Weights of a small GPT-style language model, trained from scratch on English Wikipedia: no biases in attention or MLP.
MLP neurons of a small language model. Each row is named by its layer, matrix (gate and up: input weights) and neuron, and shows model dimensions 0-95. Each number is 128 + 32 x the weight over its row's rms, rounded and kept within 0 to 255. Numbers have three digits each. A neuron's up and down rows have the sign that makes its largest values positive.
A block is one neuron, or neurons of one layer that tend to fire together. Before each block is what it responds to, as a language model described it from the Wikipedia text at the highest values.

Split-name final pieces. Final word-piece that completes a name split into fragments, mostly personal first names such as Dav-id, Doroth-y, Elizab-eth, Will-iam. Also place names like Susse-x and a few common words like al-ong and ackn-ow.
L8.gate15:155014083183110142098141115133097176159137116102115150140094124141120131132123122115129136115137118133103120144140161126175125130127105106136142153096105084086141086119128093153123107084154099120175170098146094113165090118181106074155133119179099141096178111116130062117101020131145117091
L8.up15:165133179111160134097134121134150085183083101101117135102119181086080087139072111239165144121125180167116081092154147101120114099120151138148170148173080127101061127146102106084106156073098110139125094062114144132132175185088143100151131156111175151192136132113144102110100158123151106176
L8.gate80:166074137124127095164133086077107113094131120167148101144148189122141116138163154130087095140129132155154120165168149170091119128158145128159087117176086112110147090127152132164105151116160048108153106114137148150133132130086118145092096178176119135155140131147130128154150093101133068080
L8.up80:186106146115138115121181141160101119119074114102161100128154113134092145124122185131178149156124120129135108126111143122134130097111106126166125221147102093123090151096101085091141142121089118077121139081111137109148051082155146128146149125126146154016166070095140145139115112131117010158
L8.gate204:162135141110166188095074175181120186127089059107072135114134122101150150123110083130143169126170115115119171103102177101112167112076124103112076123191104144087176176106085147067132106050089157105116146116136107158139122184171122059123133117085061160086147143141172125179151095154091151099
L8.up204:143172087143163060115158076076134111155075139141101126165123161097064128116171130172211144106093099124137122142121150119138117082089089163110091151137152107049104052075086127132138138110152100150152145127095074118073097101106141082145169098126175175089133144152090100111113129090144123190
L8.gate212:165066136137124112106122101106107090118145111158078131127035149168136057132155075082107087150179130087164116174113176127099140121146108155128140086108162118125134040141116137126147052129132101059094147120143146170120116083169053123162143087183084126157144095112107096136130113136121109091
L8.up212:155114147150119144110092112142105119149098050136080123164150108104151141113158130187123111183133118121099154158145166031123123128167155071183091137165123112131136075077139128157150157118074100090160140095138150178220135153121099140166078069136122053150105060128131116145172098108150119096
L8.gate370:113130130129125135088123129108091123137176108113048086140103144164180096148104127121182153114078152083095197207094184117144163109108087189133093119144155165069107128094102131090110123091097129099170106153133070100140051180133118091125177053107159180093075083170146110123155134136108125110
L8.up370:193145182207126175103151151126122121160033133174159118136113186110120121136136114171129108113164097145190072106144126141153078155173159103164148095165162119109151110164131096171153115117106152133167161099116057122175126113134150072158140075105181108105146128089116126130089134136138133164
L8.gate734:170090108132097194141207118086080154151107064141113177118103150091182137180087139138189141123113111164090169133073142093156118141095090150152158166165075131129106127118099125091180174077155147010151162162153159176139135147117162053144104110115106168162096084120113091108139138099116086131
L8.up734:164114099166080121160091158113103081079119144164136111137087126173044105173146166092121193119134134161147054195111127192150154126141108158104166127146062164132098097195152190089132088123097106127176142164093109119092106150146160082090134151188145078046174158109098172156121107102091133130
L8.gate981:122116109115149130105146075053112172163114100146121164135128109119153139047132142151150095170119128067135131131131160123100088118119188131117170150130086140111102109122145094169087094117143132095087201132144122120143179087205058158144130087139132073122105118152115036145080167083155082167
L8.up981:157144049147149148107133130059059082188100080092129062134154141095147139129125116072160166178199155108141144057092155144107157104108129143148074137152113124119200073077077103051144107107103131170101132119112115120123159099136144101151117102169090132193148175080177156073152143135166105112
L8.gate1003:150117147138134181066094164131127054119068098131114086156080122163151071159163162095194165071107096062119088107222115102139109067159096100153154110144149119135117137100040158100144110071167100145136190138136136090132126093120120141167191150213160092196171142095117114114189153119121079173
L8.up1003:129131164120141104172080161107136118122063151124102068173078139120167147103142118167154136142155163103136155118105182089149062082105098078130211112137147127109057075060144092099099141136133106084111171059167129149132104155148068121078185123130138168156110100099118150147120078114098134161

Mid-word subword fragments. Short word-piece tokens in the middle of split words and names, such as Ire|land, Ant|onio, al|ong, Iv|an, in lists and infoboxes.
L3.gate401:119089123144047157164099118119168149160135132133148105133096140068183077115119090158186153152141097136129145121140096166107164183122148101183097081119076162073177062117202117117154127124181106095121175090109103153170198107134156113133142147148134089125167131121131130107122087102121132094
L3.up401:143108148090154134047110178113139182155085120132111116131109135050141099164142163146154169135151137159145108152127131146093178115153105047157147092118047100179151127142165126157142153120160075140090163098101076160153109183144090187190167182105142110151141177134089145154067088083140136177
L3.gate913:125062194039137123161088125096118141169052130121125127147123141110146154155151085111105137147107091120111117102189113099113137138169137148123102100103117063149156128191115100106100098094134175128080139130069121144103174138156141117117066075080074168160172115129113168115124131170137153184
L3.up913:153174178062131119100125115143099102147082096079168093137146162124134125116184101101127152145130100169093118150161201139107161119160129113118113133141123112175128110169141127167145118137130160181215141158096135177131175217125083152122060122131163128163124111159086109166144105111125097134

Mid-word fragment completion. Middle word-pieces inside a split word, especially "id" in Florida, David, individual, and "re" at the start of re-words.
L3.gate447:138125127162196205100171183069161088135180118136143150122119106112131093133099108141113146152153123095138132088129127103101111124166141128123080130123114112148130086103102164125175124117135117093187143106150050152082188125145104049150095112132134094111082140170147124173145162096139098150
L3.up447:162127146124146110047122062088131124129093089081150124133106146128143090119157103050110152137098091120124121154130135181095143119066131175111089100137179138123085135103104084113146139169128139118158217107093158146090109110118113133162124103162179186083075129137098144131151078114139038155
L3.gate565:106086142115126156135107129093113087167190106102108112169110145155124078138173136113140169170146103133108146094143107117119171127128181092133122094115156107157114119081076150151113144079127109066139175167074090173141106150124137083076176111138120130129122122114184105150195138120131091160
L3.up565:144138097075143094092182124117124085083131123108032136101147070141096073151103095095087132073176132123086119114103150100130144116156133158117139129130117154146101109105140089104127149117179117116157102166122109143134142123103111132137220073166132113101097188157102131134158119119141114172

Infobox field-name word endings. Word-piece completions of field labels in infobox-style lists, mostly "ite" in "Website:", also UTC, Family, Area codes; weaker generic mid-word pieces.
L8.gate31:116119159034171130085153145134121136134097190099105119156131064168168066140140097119163161154209150085105114166159181081154142109112177148064080144104142125128181166128139166106109097111132127130162130143112135146124170109143176120173149141106112147074118190108160080087109136074089140129
L8.up31:196159098140100149145220050135132138129105192213114141108134134167122143134119162192122164104197120111129124132091168180150057162107082107159143202156153118132156112091144126111137137132144081123127133088096118113103133093162092128107118099165146126121123116133103137160084162120153125088
L8.gate254:107123159153180125078124132144164112146059141182152138116165090151134120149100175164122109193140166128163118151123158136152114108110155078168135203125116100085103158137093151106121100128111150130104075169185070162136121142212159156163100136106089090126093132202166089206088128100102101107
L8.up254:165095133194137180094116129088160076082160147166135153102141188138157070162183076189124099166145122187161070132073150136114107164136185089169100123176045140112168099115096203146141122114126147127136110145091136124084145114150147142094104108097131130150130098141136049210134136141115086135
L8.gate335:105106146116163183158166087155146170187176161152102147128167158138194117091139131105142134131139148097108086099086149131132113067124177115138117164134041102141170173123156105146121101148132089100103149096119114149114142205148095102146073127121109149127111153103159108169150101114137107157
L8.up335:110139176158160140144118122119104098196108159142177119198135061128163149095120095119128130215129162136151131091107119174112117129113139090110126161164152130114080160160090155150177088163113187092053140082081172118148237136181110114097172144063161138187071167118139099125131127125109071164
L8.gate387:142068140123167124113146148098142189152110137112115144091148057111113110153152148110185189173159111131158181120171163173154142194081149114162127118141114156135136128143097149107144078138216130087076100099141136142131208122173139101168115133044098219133123135134138105141095138084146061137
L8.up387:143112077163154106139166139110070108096129195139152083116126128099153148153079209172148192150090145177060141135092111135153165170157160085122135119128164119123115108141124129139148122112127108079111146119091178099137131100184166134129082102187128161057126113128091184086083103129139135164
L8.gate554:105155109134187129143092155124156112117177129129142093150136137117145110158068104122136135151151093135081119099067148131173103142105146164111073189108102115126197115123122165155200071143176110157133145116191114108098094193128113117149162187133074140127124153101200058167107102126119066128
L8.up554:189104122167106166135198157146139124134157090099119116186093117126096125130076093076174131150089104114057157131140154189130124142183044093114127133166101135070128119127091159113061114138058138159196139149114099080166152115156139118094111079142088118141187108084126119125183133096090063121
L8.gate607:139098155079128139120115116110114115167157148133180092147125110112157113108107082092170244105165127100199138136079145135161134116077221107109146155076141139098157110129109121109189058171212117121144109103151179187151172176163104116111109142076128153150095125061173060103146141130131104153
L8.up607:134111097176169174125129129144136105118186115166174137089130146160073071106083146160111146174113105120130139098126185116189123118132135177084080156119150115130096139149207065136224093161172135099121130115138141142144182121178077120108130111133132105079095101140115116148147132125038168123
L8.gate647:113063115127132101152163097126146094110128150147112151113139143180122094119101111128114123090118175127113146103089107202144123185113173119164116195117102145056128147097108146125141103186132183076150101101127113134111174115149142108116103135154072163160105177113148105138138122129092114102
L8.up647:123090148119131188178128147147116094149115087066119130123173119094132151132082089121156159170110132164053168104149140113123166127113150079168092136149113118086088071160165147142142122164047141121131130062135136122142093139088120124123156127120133102139104163118149124102167118128088142178
L8.gate685:140093157091128143155104152085109115170131194115165186156110187168129151059115136117140130146118152142096121149121109168184124109131135150094159170127115206079095072181112079154110125132130043063090135135130123140083138144158071118143119161068123152128148107156160110172171081104146101165
L8.up685:170114151067099144173064106117129202107170114170134124188055129114145119121108105118085167088140078172103132130038140079135156170085135158169153130154146148157125157110131081083080084100112170095130128121109170165129111137150106155165101123117164106103156108100128079159134100109157109137

Mid-word fragments (esp. "ong"). A word piece in the first or middle part of a word split into several tokens, mostly "ong" (Hong Kong, Congress, among), also dep, app, comp, rep.
L6.gate145:188150165075118099174140073158108125146093159093092135116130082142113131145184176114097154113104150134061119094095159145170147150103109101108078090156068110089138145133128094150166126144121156148157133125143106181075130195127189094126180103118092168149078123166165137130131133161127101099
L6.up145:162197094138065158169137111170098150163104101107124175072124084129116178119208149103114153142137144091085144080095139111111118170149091075106129094160137096105111067160152098142124121126125142132131166099100083194121153208119108186147174065157137136165122047138106132167139159097144099172
L6.gate172:148133114065135097108165189166128139132147085116142153133087139101113114173165103166148108146141151129176153052176161150099106146161194188150173147115101154178147122099120152101097138132066111148124133139142195193169140165155105111119162148177131074091154132069117155129143090146079100141
L6.up172:146102164071129122134100115135121135182158051091161154135163169163112145132087100110100135181132136138111177118163175115130065104174133146105138150121138057114234104084063104133133124116123120149181180154134127174159152186111108145170124064118101182144126107066200112100164127180108130138
L6.gate230:094133111137114191171103142065154164159104115089117140160087089141124116133106097154170159094128147081111133178155131153101147139106134151096158153177135170113079050180059087087134124140090116113111169109188050119124085154090097120139123085107083129065107080113136077120142157102109141135
L6.up230:080144134128142110055081127142122161137135142104118109182103144131137158216114106134137058084145151063049133173168112088087131140146136167092137132124175130150084116116103078132097123168073076106146130112142148130128095108132090114150158099134122126090138068116163125163143141155145088082
L6.gate969:185128167113109120091139153136140170163144146058054145140087106093207091153138149092120136123145143108079154078165123168137191130133137120076110164130104158114142128115115145082113127122104104061128149093181103130114179190190140114149172153094119112133138107132139102148149105167103092161
L6.up969:129199073179113141132107139139171157112109106110094139116083101111146128144150151073066124165135115130132167132107180150149152118186129107117156073131145150162141092160155077078153120100130126110109117088121120138146166205140116185146202186151152142131138046043111121127096073069088132153

Infobox field formatting. Structural tokens in Wikipedia infobox data: the degree sign in decimal coordinates, the ite in "Website:" field labels, and line breaks, parentheses and braces in list fields.
L6.gate278:163144159049203131131110075208130116145114120118117154186149178161121090171127119067096163129198135147133159121118130117110099168040143129173134102136109106118153159134106060152179121153105089156178119124156152146145102125177119093073096088163114127127127163091161141145142139138138099074
L6.up278:160128118135147158119166111165147183176149120109134130134111129144125186161141105093062113085089152086177114162173072095120102117099156133155099136155127132139197133083119101086126165157105122140185101182138152163083153115106164084149101096159081049098145183091181070085168161097139109101
L6.gate285:179124203129108149097172111148159127172097068076131163128169203146150133163138106136089205141120133176070148146049134151172172192129146115199091159138089098091177125064075096097127098108114144149062130106114124147138151128123144080087177128131114189154126075124120153171075165133135133098
L6.up285:136152159113181121113195124162161164145143099152132106158163149180182178138135115183115142127136152174142162116155120110169096178127130131113105112121125123146152056150162100159138147116149107143221137143136135104132168121172142112119079125148124189100093136104140114162067211159125120119
L6.gate912:181110136112106107086103062150176145139173068171087153157134113145176086136120142121127147156154121076150147085151097093147121157101151083134095136149110142144096142126145143090116127136099151098130058113177144191111145158103186084128098088105169155145124138114122127152125130126165092121
L6.up912:154133187061170103149161099130158137127175100129134111093207175116156129146127106096137141186145167139069096110124080195107167165061110084169149122179129146138124123147113137086119112172142132126124162064108145084118135146163155115123128088128134096134135157130125150164060102169141168103
L6.gate961:132173164069174122099124098119134133157094115131095169136170161123154089147163148109119106149155155175097120119116138130139131173096144097196103177140141113119178115065114158116073119110135085133170107121152128097159166126198142076083180037151124105111109165128106088143144112130092099131
L6.up961:145074178145113143149122118151128110177086113142115118155120144195121159188080071103114159149114171094138101129132097117117141108088157177142155148189124138105117177163106125080165140180107164122099129154102128211139145125117111131091108133054129143203144103163137113100135123205105111101